config.toml
n_layer = 13
d_model = 512
n_head = 8
n_kv_head = 8
head_dim = 64
d_mlp = 1024
vocab_size = 8192
activation = "relu"
norm = "layernorm"
norm_place = "pre"
norm_eps = 1e-05
positions = "learned"
qk_norm = false
attn_scale = 0.125
bias = "all"
tie_embeddings = true
parallel_block = false
init = "normal"
init_std_qkv = 0.0197
init_std_o = 0.00386
init_std_up = 0.0197
init_std_down = 0.00386
optimizer = "muon_variant"
lr = 0.0113
lr_mult_o = 3.0
beta1 = 0.95
lr_head = 0.00639
grad_clip = 2.0
warmup_steps = 200
schedule = "cos"
final_lr_fraction = 0.0
batch_tokens = 65536
seq_len = 2048
doc_mask = false
train_tokens = 372800000
steps = 5689
dataset = "wikipedia_en"
MLP neurons of a small language model. Each row is named by its layer, matrix (up: input weights) and neuron, and shows model dimensions 336-399. Each number is 128 + 32 x the weight over its row's rms, rounded and kept within 0 to 255.
After each neuron's rows, "fires in" lists the words (lower case) most often at its 100 highest values on Wikipedia text that the model never trained on.

L2.up497 [126  66  73 107  88 102 164 124 136 129  70 176 114 177 171 140 109  85 133 213 164 125 179 126 175  87 141  69 103 151 161 115  92  60 135  75 125 136 104 119  70 126  90 149 100 150 144 108 133  96 177 108 192 145 112 115 143 124 157  83 171  55  97 160]
fires in: "on", "between", "from", "by"

L8.up589 [133 140 118 147  52  98 119 117 158 173 138 132 135 109 115 115 132 114 125 127 131 181 157 140 101 114  61  87 182 137 155  97 103  94 172 115 125 166 168  67 128  92  70 137 112 112 125 122 133 159 108 141 118 115  97 104 120 140 131 127 201  74 177 149]
fires in: "by", "at", "from", "chairperson"

L5.up12 [ 85 139 147 123 112 106 146 140 124 111 124 125 106  99 112  80 118 130 141 118  97  75 131 155  72 136 127 162 130  66 105 141 143 133 135 142 127 118  75 123 132  94 137 111 154 117 154 150 124  91 157 147 136  99 107 192 140 166  92 116 118 172  77 124]
fires in: "they", "it", "them", "rebounds", "him"

L8.up971 [163 122 103 178 144 132 188 160 144 127 132  95 163  87 165  93 125 168 169 125  98 138 131 148  77 109 146 199 121 150 101 149  89 149 131 153  82 127 147 118 133 121 133 110  99 110 134 152 123 128  84 164 123 139 171 147 131 130 134 152 160 111 151  82]
fires in: "a", "was", "an", "one", "the", "s"

L2.up786 [ 72 116 116 125 138 121 169 101 157  94 104 130 116 137 147 136  91 162 129 116  84 119 114 221 109  97 154 158 117 122 108 155 130 117 131 114 144 143  70 160  50 176 157 144 120 139 182  82 143 165 135 121 135 164 153 113 144 106 104 144 150 132 111 136]
fires in: "used", "released", "made", "awarded", "given"

L3.up861 [116 139 143  79 102 148  66 159 114 107 127 107 135 107 111 134 177 147 197 140 133  85 136 113  98 168 130 108  58 188 169  88 135 136 122 190 150  93 154  93 114 134 109 189 145 116 153 116 131 135 165 124 105 135 128 128 156 159 132 173 128 112  99  98]
fires in: "there", "same", "that", "this", "what", "highest"

L10.up361 [132 190  88 157 129  97  61 187 145 120 164 130 133  56 147 114 121 183  75 118 142 163 118 118 129  80 104 147  71 130 137 136 125 121 120 106 157 116 119 164  91  62 127 193 181 112 182 138 143 119 160 140 110 113 132  43 109 204  99  92 158 114 147 111]
fires in: "for", "at", "from", "of"

L3.up819 [ 87  96 113 140 134 182 183  67  82 118 130 128 157 110 103 163  48 125  92 123 163 141 132 144 106 145 138 115  76 137 138 165 172 143  84 133 146 138 146  96 113 163 104  90 157 155 122 143 167 106 106 114 134 146 162  82 167 138  54  95 133 198 117 169]
fires in: "its", "the"

L8.up141 [146 145 104 158 159 165 183 183 148 100  62  98 174 130 140  82  75 106 199 134 102  54 112 163 130 133 150  97 113  80 114 145 115 119 113  84 153 170 112 180  85 113 128  92 121  88  94 120 138 152 127 124 133 129 178 117  88 120 128 138 104 134 139  98]
fires in: "an", "n", "0"

L5.up437 [192 165 161 149 134 113 102 123  79 117  94  90  96 163 137  90  59 165 143 111 167 171 110 137 106 132 105 147  44 166  98 188 165 116 117 131 142 149  78 124 118 113 156 145 155 132 102 121 124 116 174 147 168 131 125  61 120 149 171  94 136 121 101 133]
fires in: "of", "the", "from", "which", "on"

L3.up196 [155 177 133 132  95 134  71 116 138  61 117 136  91 138 159 133 188 184 134 162 129 122 171 152 123 118  70  78 111 143 149 179 180 125 128 131 138 112 146  90 184 103 207 143 146 104 110 102 128 127 124  69 117 158 165 134 101 140 170 175 125  66 132 105]
fires in: "this", "his", "metres"

L3.up578 [134 119  64 132 148 115 128 136  75 159  73 181 156  93 185  95 110 181 104 216 140 113 152 122 150  89 142  72 158 162 196 157  97 133 143 133 126 171  83  85 150 131  88 113 120 110 129  89 155 132 154 161 149 178 183 148 125 114 141  89 143 128 192 126]
fires in: "from", "of", "on", "among"

L3.up370 [179 114 125 124 137 106 147 124 109 153  96 142 122 140 132 115 108 148 169 115 106 116 131 172 118 124 176 153 107  98  69 158 159 119 174 170 121 112 166  94 133 201 141  89 126 111 232  70 138 132 142  74 106 138 101 149  97 131  36 117 149  71 167 136]
fires in: "on", "historic", "civil", "political", "personal"

L2.up509 [115 145 148 184 147 109  84 165 127 160  72 151 105 134 217 155 181 137 118 164  84 154 103  94 131 135 103 126  77  96  78  63 115 117 138 147 184  81 160 171 181 114 114 167 171 197 118  88  85 150 112 119 174 153 151 123  95 139 102  86 107  83 135 115]
fires in: "development", "research", "release", "economic", "personal", "occupation"

L2.up436 [180  92 136 138 129  74 142 147 196 131 105 143 133 136 131 134 110 163 107 158 130 133 160 148 169 115  80 171 137  71  51 175  95 101 104 164 175 138 115  77  86 137 150 108 123 176 159 158  96 155 181 196 131 162 121 119 139 113 160  88  85  98 134 137]
fires in: "on"

L2.up152 [128 132 168 119 143 153 126 134  86 152 140  77 133 106  97 100 119 161 127  91 169 168 167 127 105 128  87 140 137 142 161 141  63 120 193 126 136 209  99  83 116 121  79 166 110 116 169 139 128 172 168 123  86 149 130 135 162  90 112 154 141 125  41 129]
fires in: "song", "win", "goals", "final", "goal"

L2.up534 [114 123 123 122 165 104 191 124  71 169 153 155 120 170  94 152  88  87 120 147 138  75 150 158 125 145 111 142 102  84 134 168 179 121 136 144 225 135 136  91  83 110 176 110 114 140 165  99 142 173 109 137 144 155  74 111  75 150 182 161 123 141 100 169]
fires in: "on", "no", "any", "not", "without", "singles"